python train.py --n_layer=26 --d_model=320 --n_head=5 --n_kv_head=5 --head_dim=64 --d_mlp=1280 --vocab_size=2048 --activation="gelu" --norm="layernorm" --norm_place="pre" --norm_eps=1e-06 --positions="learned+rope" --rope_base=10000.0 --rope_fraction=1.0 --qk_norm=false --attn_scale=0.125 --bias="all" --tie_embeddings=true --parallel_block=false --init="trunc" --init_std_qkv=0.0255 --init_std_o=0.0 --init_std_up=0.0255 --init_std_down=0.0 --optimizer="adamw" --lr=0.0014 --beta1=0.9 --beta2=0.99 --weight_decay=0.16 --lr_head=0.00506 --grad_clip=0.5 --warmup_steps=227 --schedule="wsd" --decay_fraction=1.0 --decay_shape="linear" --final_lr_fraction=0.0 --batch_tokens=131072 --seq_len=1024 --doc_mask=true --train_tokens=899800000 --steps=6865 --dataset="wikipedia_en"
MLP neurons of a small language model. Each row is named by its layer, matrix (down: output weights) and neuron, and shows model dimensions 160-255. Each number is 128 + 32 x the weight over its row's rms, rounded and kept within 0 to 255. Numbers have three digits each.
A block is one neuron, or neurons of one layer that tend to fire together. After each block is what it responds to, as a language model described it from the Wikipedia text at the highest values.

L14.down117:165110168123112176077147187144117093145108120176115133148136101131131153209068127138125168127115113107136083134143087081178073137178070098096128119175137082105102117150199124108136080096157140099050125130157140148120139145188131132073136147130106115035108073071158168179116139146152120105
Word-final subword completions. Final word pieces that complete a split word, especially time words like Sun-day, even-ing, N-ight, plus fragments like Fut-ure, Backg-round.

L16.down69:099159072151110081207121144102146129145159044124115116136049135154161095153171096138075157102137129098079152072150135101115110132095165129096127109151101136144106110161083168199109144111156110097191120159112137107156153145127105129156118160101130156076101086146085139163051147103130142093
L16.down168:093121110122088125140098123076143111173129122111093147175074138216189108087119110132081197115170071147133143099112173125134124081172139155124140108160152126192111068164102142146129174117171128095138107130102161225179126089135113127162091162091133155114167152101095106134114157150145136066
L16.down228:140090130141182119104073110148134143171159131131170144127120100056066166153141112139108118070054134147177082160177120149112145110109115062107109179149160126139172095071080103038144101117127115128069153154125173139160128137135073184114086114098137110193118115075126142082095092109122191078
L16.down290:154147158154114190114120115112119110134140106092134122138154133127157151095107125126144111066096128126104080092153138134129133093120129182156162137193097076098145092082182083167170108116106107131170158092106112075119114130162105135144100091191129034122124159179081134164119158168115121158
L16.down342:181167123115082117176110121137095089116110155120132107094056126171145143182131135097147104137163127169113113149156131096170134126149126144196145192139087126118121153146174090116155098056058126119131149109105129103181078206171183156156153114178127144119146133111093174167114090146119141153
L16.down451:124165103114080085171070156134181123106139141096098091137137122124189165179116155154168155100178167130116109131160167162087111140214140158078125126096104143109100157133147163191099123104131127112105083167150123085107174154114116146147085127116090103107090152097102131128114139162161123116
L16.down493:107154105122171083110124116145201137143137110143162061164118164158145151134102148067159159130124118115099124067137124158118101140161136086152133094094098140156108100132110128137085159121116083046158100130085111100146205132156098152156162116128154098109140086141143159053139138155185125144
L16.down538:151080107183141107112104108148126110165115094164106113102109111108169093188145145091161138138119129154084118130120162122102114144170139078133109175103077101115149143142099177101215087163140073131121191169147146066146102131129193046148144133128066144074096074131100121172112165190140147078
L16.down555:157094173108125115152098144119122102110142160165115138053135148185148153150062091141183165144078120148136119195103192168165121169159131079119104178090125179184091095099134112054138148131062140153133148128151158134139089113110123152133062116127097140132154069103105091091114142095187133114
L16.down758:191044164146108104149120124119112119107104094106103096129163120128137163163082141138098159148134154197135102136150118146156165131167096173099179113132178141084125138100185172055117179110102074162174136104126177104093122149112129160132148065136124130121098201072123138137145153182195141130
L16.down760:152141062107110072183055096159194065060139099101065111136149109114174154115150201124147105145144114111180075155108151103124095188205128103061125142124088124224146111163088161111108082072075194104108159101117176136091145163121130157134142126153115066096120159097150172044155129084143101141
L16.down834:132124087092163140069127123104084161115122163146164106121131111118163116101094173164137147105094139124105111105112085148129159110099074110106166080157106154108161139152136068185125137106095142206105101120056130132111130136076135082140088123124153127089122164137122160130093109136150090141
L16.down1120:091124145079152122143119129184205071101136136059144069148115139111151129169086083138147089060124197176175165143145153157104135145170165094135119140120130152162108096155144128099132104141180068139147148154116101131136113151115155152130160137126176130154102139117138115150173089112170108134
L16.down1129:133118105134161135163187121179151132092135112149115072172096124125089105104071089133130115109138158114153161113105083160130143167087115134086130086098171096125190137145093144159151141179118145090203105125134115139163152130083157125091126130056139131124161091124126123104109089151128078149
L16.down1184:127102152184178107121066109179156107141144128160179167123165145091131146118164118122147155080133097173136141166133145166075163176109108148131155093117154117119122142126099127177109087116119215174120157102114133174026105133093082118092135148128137072126141078118113100128153156192136108124
L16.down1234:158092158108148144112103120148101075100103119136141146081150140127161079164115104148114099122208141084126180094182082154099109173118138143086164164104143146113105172122144143135138117158094147095183088163134149090079059169089143121097133165115155063106119123154187126129135119149131136150
Preposition "for". Mainly the token "for" as a preposition (motion for, nominated for, center for) or word start (fortress, Formation, Fort), plus odd mid-word pieces (poor, budget).

L4.down533:112134123086138113085107109096161056096093117079126070112147160155165103143084152112138130149196157101121152091173071149110113148139154122062184158103150140146125185107101140114144169155159198133167151116191173049165105113126140168102087154100127128095155099126099136148104110128123079105
L4.down786:093110199149105144043127116082126162103174163104161126150102107185200083157083079101126130130132155170101098137144078093137148159147088196132108136144123138109117197184148135111136119135119102140135089139138119115157177132112164116140065117165080063168102099147109147136047123140134121139
L4.down938:110125179089147146218129135143087074206079118077127190129050106115141156109131152104084147032110117190153085073144126132095141182153152123094130162148154153132097132172093134052070115140082124132122123142117100092147098081066151136112106189134121213136101134130075168092148136085138125182
L4.down1014:153144103157120179106087120101167101118166129115131079127137168160186172158099098081169167161166169158143078059101146089124150109143163149153207170117141112113103144082133111126171137146111112089170081138165151088116154099128104138088127134127166108189136147093089069066052114134138123156
"Found" and participle links. Mostly the token found, as a reduced-relative participle (mosques found in) or a word start (foundation), plus received, signed, located, used.

L4.down193:083072139114127144089087140164095104128166165144191063173155129114119116128125093196097196146152124074116126148118158141134128121206145156152096071128125167049125107155196125140160117142101142078082110120160049080145123213073068088139130095112129124139141091117171153111138112112130113125
L4.down243:135119122118143200135133154061077131224113110187120148140197137123185058135146125161111206116110122144126082085072114105124151132138125115153152148111160149125168109171091102095140071146091087161127110133097116118116110120111169150090095150090154132185119150096162127117110141090146145128
L4.down336:073130123133140134056158157127108149136185083155147037112139128053106101126167139110103125121147127102141142160074150146112089136185065167135095096128155135064158138144144143133126106131117132061114118124107142131115141079101128097149114121081165121169069109073209132101129171139094138101
L4.down720:069152142098126126055133164093085146145138178159152076111112097126126119109125118113114123133153171181143131112105180167104141136116090136159130137120160090092144064078132116134165147133107182123149123164087105143057121129086172007168122117116144106184068151075055105094115164089126129134
Wiki section boundaries. Closing == of section headings (Reception==, History==, Music video ==) and line breaks ending headers, table rows, or list labels; sometimes verbs like have.

L16.down19:156107163110109114077176162106134121158222110096143112108120142143132086092146125091092158097125126089091219092084143157109170134166140104161158175105079105177128139177143136113089013090128115086157134183084142076111190117119123115125109156086122113102071138117104145139225170129116123116
L16.down33:116138137118142197117173147095177164113150176102153158091128069182075118119139184104136070109132070083118114090117105136184120128134123143116107193158149095169093083156160150132145076101095210161135135101164100126123147169158114084135150167156111123177132064136158126104113114083071128144
L16.down159:240144113079147166091088125120136114156117110152053213144114137143125104118090165154101083072185111167125139091136065168113137063137148114154138150138152097149089124131172087079158128162120134122085175131095163111154146120102127068131140087085034053119104119133143110129110122063154108156
L16.down179:139167137088150125225129126133102145143130154175154197121155124085119072090095128176127192108115124147163127082075109166201145128145166087142144115106135099130190110135067161202116121102112075082110129179122173163103122137177092168108125135079109145074159110186099110106163191087131111113
L16.down249:124161141133065112142134189132135125112176131126094151086115108121096075165172119122197083093142128096097137130116146096092116095093101163169120091146124127128136144097165100144128161092119124164132074158094144107124095085122160143116142122145147137241135181084191046134057103116141155149
L16.down317:176146113127057127094116152131143166100131159086101090087152115074160036154129167084141155135131167119087163125123164096156114134100139107163096100160176135141175090162150172138109077133097164137149090169127168109087153115139141102151142119136214126152150145137136123101101109093072075118
L16.down624:203104141169089104082142150190074075141065124125080141149118128113163198173065071165086136131164138150122184151164104108182129130099081163086083105124093177113069093177120153118050137138169182080093070148159106113203149155147055113156106172191094111126144132153116091117085104155129065130
L16.down738:082120131166142098127140182141117198158132127165140193018120112082070113172144125048142098162128093131148154119207163181128178203113176083092180150158120095099095165100088144103129123185144088131138111188122116110123131137135101137180162156136151124159072123144013177136103147099075200136
L16.down776:101124174139121130108155177154120102155113117080119164123150237128182157142099122137137097106157198133106133133141095144139128140138136123076083103188135081132085123141053197090116159107170096105143177158076151104110164153114091112160143111134129048143129071104139128157122113157156136106
L16.down890:125121195113185102134140137122178076103194079139133105117093106111122106133134130169072168062126112132104156126167063112152056161150182154177150155138147137085136121174155099144129135087138116126122141092102159180154195147138074091146111115110132099122075139138174074132104097120116125160
L16.down1065:141153157111111158175075154173118074051125160113113162055138152090133103122153136071149031161161161175103093063144141114094114167136134085116138171093120099158099154145132188108101153142119130099150121148151190168120134163114182189189169105140112138136137142165140092129104116094191078086
L16.down1072:132158147119143148099127138173153118087127108107161130152128101142130114142098104164142144090130207131155137118148151126116162121175080124140082156127181119101164167149136159125129107097162113126125106105123069156149166130113160122098113135112143154105070118201101059130119148129165075143
L16.down1096:124152076145075107175073130149091121154174127113116110078175122144165110116127089099125128080117133102129170168108190088131182118147150048135043145149116139129129100132132181169127117161093111122185111137132159154122097091143078139096122056148121080072195165118182151139055145127100067166
L16.down1193:079154128141076169079140092104163205113057191112095083133107130158115141118114125182132105048197172090119188082147095092092150136110105087145147194169164110109129136086143120087101100083120141162134123122149076106124134153104166148128113137111138121147119141125169164102126084145137142140
L16.down1197:136116136096126099084149104115202137183145175126182127142147145071157093142056101102163072190123145131090138128106090076085121166169124120129155157134140157130135143136093139096127020108147132106176157133098111038133120125050115137095190168172127144179129096122205100075103154150095166150
L16.down1266:104164106112150111129110134079089176116108186136126170089112134129127141120078109145161141154142143137165126098173058100219131162107092169120109137094139150098097113098143138056136199117107100075125072126143116130240133135104196135177165119123119109138177142098199107109141132127143151175
Passive participle endings. Past-participle endings after "was/is/be" in passive clauses that expect a following preposition, like describe-d as, regard-ed as, direct-ed by; also used, such, -able.

L16.down18:109047125139154144088159137172122118160135128101052137117102152105109135129126100112115101091149166145136182090164184198141137138124115097186148175130128139119188160158160046010131163139127102170127151135153166089157142143129090077088113172105144101183140157130101113098141087193132112144
L16.down104:091131140137086105166134159100145084107105172097141150149074125188140140115136113154098138130140143133137158177121113081098178080101123164131138173110120090122099079145147114167144219092223137079149163139113119160123137134140157133137073113165129074137164158149110127144143116140105157154
L16.down108:050146108161119057191112092170176123198113111123153082132136117118082147156128092176079085129174110183083088151128198125104155162090075166114114097141186152094122125170125101145109129134074114100121105153091166189086179172102131181060139172101152144119134117106158128151053126158189117125
L16.down213:128197150132127146202120155125134126117135145140118141095155161110160152100070155104114116135083133157076136073155128080144141115144149102107120098133108133127102115183094088131170101129162095144145140096140126156085125131117150143139129168144122169113100103167104109097097173100193138061
L16.down256:140127111157132074086126115137093158154109103200079157110154051112110196123112145115105072158077083107131165124150131125131107135141115133128125118126126060124135102183166100108161052105179162150101178208108095148178123005115146100050102159132136163130124082138130125169195166102152149115
L16.down315:090074171090097154066104118116156102143122085115152132109103136099141093154173114126113184136155156130076132083195147103094089085167135089129154120175144114108137135159103134087119150148164132133076095134096129111102121154102157121161114116131137123135120131087131125106102072144131120153
L16.down325:184098125129160124087079058124168122098143144145123150146129169147092119124119127125219174118168165116140138204146111184109109144141157172103092166151168193126118140148145160153109158139132147125103153143124127130117143128144120122099077191153107153130139151121143114149191081149119091100
L16.down556:134187087143125145173147142135061139211105126114079164105147128118090127191118095182138081141066160098135119178127087099110049095138158107118119150144134135135121173111165108175115088101082113139118107065143123093100083144109143081142148148119152104121117147113198111139090137180127146119
L16.down651:148110125149114137188153162117116088155155097152064102125123152175128121109076144190124143121188101165153141107187116092120151119114098139128128108113195087118097102110132176149100175143164110176132089076107146073126075180017135084148196107130091150163081131200122129144134109157107081143
L16.down673:113105185104111106135178112193115112126127153154152047135102143185145138103180122082125106037150191165146084180113139080134104080149113109163133148106134175102102138171122115170065108142135089156091135089154132111118121112088146059181172120125141172082171136190126115100144094114157115115
L16.down679:095127137118110178223106091134210144150103156165131180168153148128152152144147133077100107166160113101129121115113130149182176142084133122151169089191124147112141142132148146143077126123112122141155114144130129143117128083115131088155100136142131092109202133134137130129148168111156138106
L16.down684:133102168146129114061208214131172053169085155144152177112162126109124148108113102118081123152193144083057140119141128154048140177111130148026130111138117134118136129109117100121133134106135203101090152131114104142115116124149135135172100143061088131141049165136166110106130171095154109153
L16.down697:086147121137103087197128138155147123089144120136081116110115155160160160138102068163145104102155121077131132071148119087128162141085128134133119172152120160147088149136143161158127113145160099084108059138057130178133185119139124152083133110115108116144143137157095103109049124115133137069
L16.down930:071141132107098073198135145143131125150086143091068140092176160107115133163207121131124163094153076066097209088120140129130149159160137091070184143090108138099144081110141176154130100147148137098157089155064144094123151149163128111086120203130122100146111219116108131162143144134162185113
L16.down960:151149116151086070121145165111161122158105139137134099165167145101107208093090125171078131117044115133192152092117166155127093179110125069130066153122108095146112125054114126137170184129192161088163119155062133127147104100145108198118102070101151107117121114136131171145141150131136149136
L16.down1100:094117138142123104168107109153097154144103142170120107132061133116147103149168137117072178101095193154088193140152175064140088125084149131129160156123094148140123129143167140137136157135138098115098114122074155173114140140082119156108120086113115100224134192142111133160098157115183169148
Predicate "the" and hyphens. Mostly "the" after a copula or preposition in biographies, opening a role or rank ("was the son", "making him the first"); also mid-word hyphens and word pieces ("Wei-kuo", "ex-girlfriend", "Mi-d-dlesex").

L14.down1096:136121148093122109075122080144101188126103098132118093105132180120082113121159119163154184102126205127107107115083099153171130096175134112199063126162171133154167134113134115130143043130142107128087157096113133095128152171126112044126165112106128111129221087157104129111105106127127144087
Word-final suffix completion. Final pieces that finish a word split into several tokens, mostly past-participle endings such as charged, contained, shelled, plus -able and million after dollar amounts.

L16.down28:185113163073137155135148141179111190120116085171099191083121139144122126105161153145138153117148149176125170142135133131113157129083084136096122160154134102176193122140102100133114110138188116153069114181141128155161110089091160125099111146085144127114128178157094119115108107158080135147
L16.down51:115113118124174145220109115111157123147144096180120080113130142170172125078155133168082086079117111143105162107166094101117108122065158096112126112121095134066097102092139120123147124132120150143135143128143114111145162110121222141127096046126132156075111152112147108167143126124117121106
L16.down64:129096104137090159035145186107126125077142130099159106112085086198147159104098138174113115104153086118143159148147077147036181114141101110069109101099177145197096149113141126161117255053109145138060110128116177080097095158117089096138138142141140132154125146146144136139109101063152109110
L16.down163:113161147169146104143195118112135153123140162107143096122141145168135117084078091104128129208123079175098158106105088132162163114110190189113149139099081108120138144170124156088094133172108134090157160158125124138122109093162180174107148137124156076157094189148169107124099086090129145165
L16.down202:090172099045103068100154154149040163165090117147130077143173152049123153163101165136118139118085109167162194177158150093137110063118138118091172138134103076125146109158152164192090130118158147160076136186095108108176180125109083149184157119154158113128090121116178144151171123128158064097
L16.down265:143206140158111192181129137152190135180123130116079140067160133086128097159121134097158170109153146125121125166197142117130144143141188136096103127073029144140071091214128102108101117093122151095107132180151134112134123119174109134112146058141135163060162163175077109110104196159122157157
L16.down440:168104121199174061118113118142132135136125141155128141124141105093140178136120070156108164154089155102096110074152141144120179160160130102128125150186087102100120101182135155122097072151118112157157153095204127109095120119104152135142119139112178135064102122185173134115165157123116161145
L16.down454:109104099118134183143138188170151125151128082139178144112074147197158130092150130145175132163087094131124132127161066178079118176105170094156179112173164080100162129074068113145144151183120159109135121145162107138078094156147072119098153127124151070159081123137088162091119111135085148124
L16.down470:155180209149119160088145159101110108126147125132058167135103153116135105117115134112187145135113131166161087136107154158115158146184094063120129087131156113156082198136137049171101107140184134074128121147160082126168120126139128161179116140122087121094142148135115134080101139129132118068
L16.down522:125078085140143086239132076129128102089122119156104173132155139169154137116143193163158146122130131129124123113156098118074113133112134127102116109122133129132103109089146081068155115147151155127146091176149138051162144114127105172088124133087142101067184123151120118126126159081176160181
L16.down571:133177131092103138101129113167162165139113121130143196116227132147140074112145158136092092152175109156093044133125179130164119087136105089131104107147162146079119113128103145139082139183173161136153126107121101081177115179098079104120021118155136136087111158174116091095134074213140104155
L16.down778:097152159129138120089130075069162122130162130110134108185108081167119168119120118110095152102206137125154129092114123088167104155167188123166145107120102113073153141151138153162089167086129180141118081116058127115133075190185084158143088115108116243104127097165090126125131144183093070100
L16.down812:176146151117118098177113145168173093069120086084079128108129060139098121083166107059135142060172111193144150123117117089129141137116135135108090121130097093135116118153133123120135153138145118182101165092160114136110195131167166102164156195177183101158089072131096098188123130142150123096
L16.down866:131184099194126111159192095085182170170086139125122139130072138141129129204055165172162139123166148147158086132110111186190138088149086130157093136136130125129141115075101127100164116103132102070138107101120104149165144150110105128167173128158138177103118109147131091159139129114188111057
L16.down1023:161173100086097118198120152083178086162073150171085164112144115128055136149130156108116193088124097150198173107199098171132215132127101169121155142118109136168135080123151104070132139081139130143164081170169106166133087171134105178121145110147104094166117124109112147108080146119143130143
L16.down1140:167089111117095153115107081118120093134125109159162098196113145089142158160082134149111126148114111119139105170116117084095157153193122159163151178148065175112111137074151139174165064082169100068075156151095133122147093152132144192126148103155136145135113122095161062155112198174118106097
Mid-word fragments. Short subword pieces that begin or sit inside a word split into several tokens, mostly man, Mar, par, n, as in Man-y, par-king, Ra-n-k.

L4.down100:128165150146119113101063104114143111154090166140070063089148056096093131146186100135094123124160138121104138110160131199114131087143180153154103152120142124134135193139170112140119109137160148108093115088151080172174161107070099130082170094090127147187128087123123134157105170194147150120
L4.down643:150177159165179177090138116127182113095135138130117145115112111151124093132178085123156101103112134104081100087106132116116122112077045150105209187154109147129140156138088121112182160207115097153136057171096168144109147111111169176109133181120097139131140127089135144125099168111183122121
L4.down650:096114172077136138052098125188149127185144114107144123109173140167121106145171112152146140103160144111091117104140148168117105153121054149121164131136127148111151145106131119086148136092099120149120066119107102156081175086136129179103147162147126106100149126089106140110095168120120098120
L4.down682:156139148117134139060127166120133189127071109131107167105140093123127115133133077102108138110047173069158168115131089153129128133038092134092211140116109167135143144118157162121154110160102110137168133111104131144141142047166107140143112113091105119066203120192112143142076213125148145124
Time in fixed phrases. Mostly "time" ending set phrases like "at the same time" or "present time", plus "-ly" in directly; weaker hits are scattered mid-word pieces (estim-ate, G-ard-en).

L14.down1065:144184122155113210167149127087159126068124120137062120109066142124166080152064174081163150148137145132143105114143147089118149108161159236158146172080160137119185146128108116136169103192114175081135119130109167147122099138166141112159168087079130137142192136120094071117122105123211145126
Word-completing piece, mostly "man". Subword pieces that finish or continue a split word, chiefly "man" (spokesman, craftsman, Freeman, manager), also endings like pandem-ic, langu-age, fri-end.

L4.down24:108165220143144109130171110104171059139080126128140148186092158139116032112133134122131073131133149089148070180128134123124167088144102093126159112119140097171092119105168112093142080116114127107144108087177141105159100160152096171109119153149188123098174123117174144124153167128107165134
L4.down230:130138125142160143190150109129129121183097096113092175157129174109100081166136122121149076103121169194114066098187131140126132128088136057087130159158107088146163162150109188131154170128083111115103172111128134113170172148118132157128100186169155090148151120161120104137132132113138093129
L4.down412:141175083157161155118191128117116092191089121085137121169076170067166070129101156125119126123150108145127137108206080101122176088144139100071152148049157086169134146115179132103079132163171088167122130142147148088071081173116208132115170158122133181129142127185078104127115190149166133111
L4.down568:107179171119154121076182111115135157126142137109160110173122148083079066117148140154155128123142154174101163146135164153118176110079144085183109213129135139149123150142134115108071112123112083106155166099131145114165137170141199158111117127146156126092128106159085080141160043102143095098
Word-initial fragment "par". First subword piece of a word split into several tokens, mostly "par" (park, parents, parallel, separate), also mar, bu, Per, plan, and sometimes " its".

L14.down190:092135141166151127172120128182104125100153095158040104066127147074128104114180107091131097148100158180144101098165120121138102109138100085178158189119108108139121131152150107087170137119146109155107085094132137151035167095138128165149176136111142151155150144193139127172100112125085161093
For/or fragments, prepositions. Mostly for, or and for-prefixed word pieces (F-or-mation, F-or-mer, armed for-ces), plus by, of, to after past participles (rehired by, used for).

L4.down306:146111122131076090238160157148180136152143127167091139101067144138081177118082102127151122100105186156072071135116067183110157113124154135099165186130110217115121111145115140133180111109105100096109076134080185112113160141094150101182123127090116145129114168079118138120130107124141162103
L4.down359:145113098113146145106169127111034089112129102123130118139161128090120139143128147085149097132158162175170171109117128120088174070118168152117175132094106143126150123114168163118079088140134143090182133162083176170103168165124120122118156081156075138108159145095123098116157070066116042106
L4.down496:104170141175154173063116147126125154104112135131106135096108162124145119181137107159126075164077115146115174130166125141084085152163124111106146129116134140174145117149114126070131141125153057186085061086139082123112141120115134187113109115104144123113122088111059150113115184137154099105
L4.down571:114090124126146129106154159095156157171085141120069123111122164118162120140114152163157071050132150180082122096123076154122156118099135116042146172112109125109181141143175136164105127164177127120156078170101155132180136105119143105075111133159045147033162094079132119142115083163095114093
Predicative "the" and "hon" fragments. Mostly "the" right after copulas or "as" (was the head coach, is the legislative body), also "on" inside honour/Honor and table-separator dashes.

L16.down8:154171148126093086216122115165139100116153114130123163155124145105074070124114079068113086109122119158132139096128163092141145114150157146131154165151166116077130167117196126140179167128129140117129115120096100132087159134139094116084148142097136120181123162146063135125142133104174141083
L16.down107:143108107135121104115113138146138133077194091091153079138138139166124131163072154091159110143139120127129129130105067083105173133141134117159131166039084207125123171130124081160141140163129099157139190091144113135084141095165120162117156088188153136127125142137111079161135123139140121115
L16.down148:116115115181138119127113108121173136108067160148104136090108129134138141189071162149077165129109102155137120143109061095116124183181091130114160097138107217182065085122093094140145178111090171091118149125098087061176139179092198086126151173142139122095122162168200095105116166106115163114
L16.down391:096106145149123161132143102138150107090085192095129078120150112098161185120093174107099082121098166175125137132109096109119141138122107086115115125184139065144105121150148102157098157100147091107113138125030176101182130205175178150147137143080190122118074140149146144098104080139114086148
L16.down402:137085114120178153096127099151101073121077097083100139138129084110089098139075165163125069186043159151150145150116182073089075076098121095165131140094171120135148130148157100136098136083162171158174109090121134074107112172151119135134164101079134213152116145169077112101094108104112165149
L16.down526:174151131100122183137134120152097136180140177128136191037098067143138090108095152091088095123092165076100109141127159093138107087107074127126153099130135126122175135186122126151220212114148082071131139095082142126102106133173119138126130100164107145089100130172123107076121179174149128064
L16.down549:154112098123113158106179119137105106143112160102090140125149107155091043120156104078118090113204078104109161156052111151133135074129169191113152141130151113145107103141192137069117157110100106152065081141115167163140176136165138106110062120153159167072189139148079143117188152141089180151
L16.down583:131117110147104151103139082115155112109162112147155116111176161113036166087129085145097076179113223173143110156173139091134168133076177099116097186125166179124134155140139102114182164127120153136159152111167108135188137167089169088163112115088137127087094082104098117128124088105112074145
L16.down589:103144102115129109255112146139113132132149130136128132143133124093107140134127122137106105151120103138101122128135127124144129116148142115120124149138155149144116130114114113163100135155114170119108136109117126097119133117138134101149110121112132141127126129112149126128126114120149124143
L16.down646:090129078166137173191095151187127123095094113157092046072123137104101121147081187110099153140097149154030167113139107068131068092098123142171112109075150150132124118181131142153104121194117110190126150143155108085115127136169104123135168196115181206143127134146162140122119097092160139118
L16.down873:111113094122086182128130064174107080177124128168124151103126125100179158141053161135117038139100092162118121121132116084128064194131133094091167139116095156139065090145159120157120117121116096157152091134081129110148092137156149082135129110135119187112121179121140080123112088120047144159
L16.down927:110124144130142077167178123114135169136162092133142118161114141140091123095078113093080125140102043136081094139094148109159083127132117078084179128133179088091181116134136130166167091065137073096154106062123138146112148125122110072109141124109114166153108112152090128137150104121097129171
L16.down1029:115133072130129139096137073158097095127098138098105135153121124131122146191145147149174105178131147150121099122136180082117120103059181104088078103144169111138113120104171066126110110116102143112105140089116115078109116179098146143158146080104102099136111160152126094162116087115120105105
L16.down1052:135150096113127139255101178152097123117176156140115123144142145118140110128112089126135148116114104132140135072138152132123111142158136125133111116130157162165117131109106145107092093121117137134137136124128111136114146098139120084129114146122091151134099151156137137092137106133147163096
L16.down1204:167060101135135155206174117089111115154120156094146132140129062133078188157124101089105111160137156126127181175097116088181150116101187120100144142135133184129145109075140053115144154091112115126168140111090120082135160134172138142107183140114131192149113156170104115122156117110141117120
L16.down1238:040114107168137123255108125144133101149095102198111147097123181107132125146130132130143133073089108152163140068081139098150141120146123129152114218097137105145103169145097105147198139188149119119120125149049128150097108119084062160110143142105142134134131154122103144131074197132138122128
Country-code endings and breaks. Final letter of three-letter country codes in sports tables (IT-A, SW-E, GE-R), and the line break ending a table or paragraph before a heading.

L14.down479:110090140127118100025127200155108098121101152144118190159136099178133123115148170118098134144117141147092154175173156110125102094121121138123135095156154120163095145164139126170090152120141181118094193188162154086108148090213117129070128136131135124098126072112143120128152149141088158096
Mid-word pieces in foreign names. Word-internal subword pieces inside non-English proper names, mostly Japanese personal and place names, such as Yu-ko, Hi-ro-yuki, Tok-y-o, Zhu-k-ov, Chan-o-cha.

L16.down21:191117161038148140129148128107124147137109119154166184137139085132093170049138124094133150081151178098127102111103182140158157059157142139107094146101132142153159132137129160124101111084135101098157088104122127189113097153199159231121065132111152134059110166080151157075119152068126156162
L16.down84:153175110112150114133061188147053094150118109124117140179144129158100093150219119183127117151183083129102166118119141064129132104099141137147165137124149116117136185131109092079156050068130099111107169103196128149139165131123091056114163119110103080169152090159131099120144162130124138134
L16.down263:078173126177130119124087157163101086116101116140054097088148131093137142115107182127138101153176163142142125147145094063117115167148166174098164115126222161178134174164146151158129123130099104106133125129117133109128163163130142067121076150079152092133057122153190119167168110189110059104
L16.down311:097146144133100176137136164138128173128110096142115147188139109072089119184153158135134055158189147121153090121087144209109082095169131101109110078130138166099107107053152191167164156162130112149144104101104106147127137089175073105167159104106132112107156117154138129128149080127130100139
L16.down517:131172113128097142090098122120134106134150095147097106101110162113078132110118120112049155087118088157093168065122186073127105097113070126185155119064187172128124160141138132076135198091157180114185118159192183129074106114107099147161156126094100139088100093107165162137113146150124149136
L16.down533:120164154108099114255124101113128110131145174141159116136158142131096097104118114091126108143101152167171113069095139123211156149146106116157118117128093086168045114201152126098100065149101130156132126090193151063158159133125193133149156156115109127109141158140117076103140143137096128132
L16.down676:150190111145162116168090161123114126192178096135155133132096166148133105137164105138169176156132146104084151161111153085119188129212141135111144128111113134118063118122138101164113130088154120114152170129099120139121058105172120209100107146160136080130095057183101142136173147100172155109
L16.down854:152118095141118109109107138136148144120133060164119097136149154122119168139153143141114162102154116168128079113119116135115121122119125172087083098136140170164099096166126091077156116128116151127183089136157147165221061078095126109155144132131182106124124174109157147111126133158167114157
L16.down863:105107137155128125064099074107086126127123136137145151187116125111114163122184139097156139178119150145126131158140185067144153091102115119069109129160112116105086171103133117099194137189200126124088105141115155089117140148078140128166093141115162154140163117099153107099175179114111087186
L16.down975:123154178132108122127114185123123149145108143145111132109121089106119120152173187092071135087085143181095160115091170124126140153160085110056211155121126108117078148143134154115184123105121087112118095163092105105126073100162132159084080138085133095092106079151085123208143150217143139070
L16.down994:136127078155079130055134151149131106081109096129151104116182119133145124126172161138149123130123152125162093101134141186131115149125087113198086136112159167151119096095172105076193157099128099149110133162131122136160145050166057123113082104114136121146113116090148157123114096156167114124
L16.down1031:115092104103171125064124140192022115104114096078118151171103154168212169153074135110165070116124139117143107139135079180107119122215130074087127063081086192113144167120147090119103082120113086128102147112150168154135135109163115169157140093156121154173090120104127083176078125156180060177
L16.down1156:101147140168157101103117131135091151101186129112139151118129102090171161252141170133198111156166165106118123176148135099182153203151142147097090134133131118102099110133098159167125114113174121110114145122123091077139113129154098104129128189074183080177108171160158116109141122141099126099
L16.down1173:122130128143122100141110118103133099147140123151115147199170100123130122068141136138083057138170124198151120189155147125108086121133145103132118158141146104111179171174189137115133116164166114077153159077133147190116133123100077118147133112103150104141086131139131165096134143154172047132
L16.down1230:112166150125150155069105135190144151137159153118105080098131109154122158150136107143105122082198103133149157145110134148139148121123165127094170126136113134124091128129116107124154087123142161105102157122176138100123146102123138171088117186134182145145131096179101118116155112136083154117
L16.down1267:142132096106077135184102105094089065158111087126114127123111156096143126157084155117187073121164087142155140156178141179161164155076147127143108160152130140107080089147073108120166121104140126150043137111143130125163148138169136099173132172170078118137155214127163065215076155105137094146
Time-unit nouns. Nouns for time spans or counts, such as time, day(s), year and month, often in "at the time", "several times" or "four days earlier"; weaker on word fragments mid-name.

L14.down1223:044087094102133087120161119200104106089075122109060101087096113139102117157141144072159115144142166112095179138196129081138091125087176137126157079099163133143083125087142157154134158123140111162138110122106110172147129143154093228154136133117132143130108141134086121144119125143111170132
Country name endings. Final word-piece completing a country name or country code, often in sports tables or lists, e.g. Den-mark, Portug-al, CH-N, UK-R.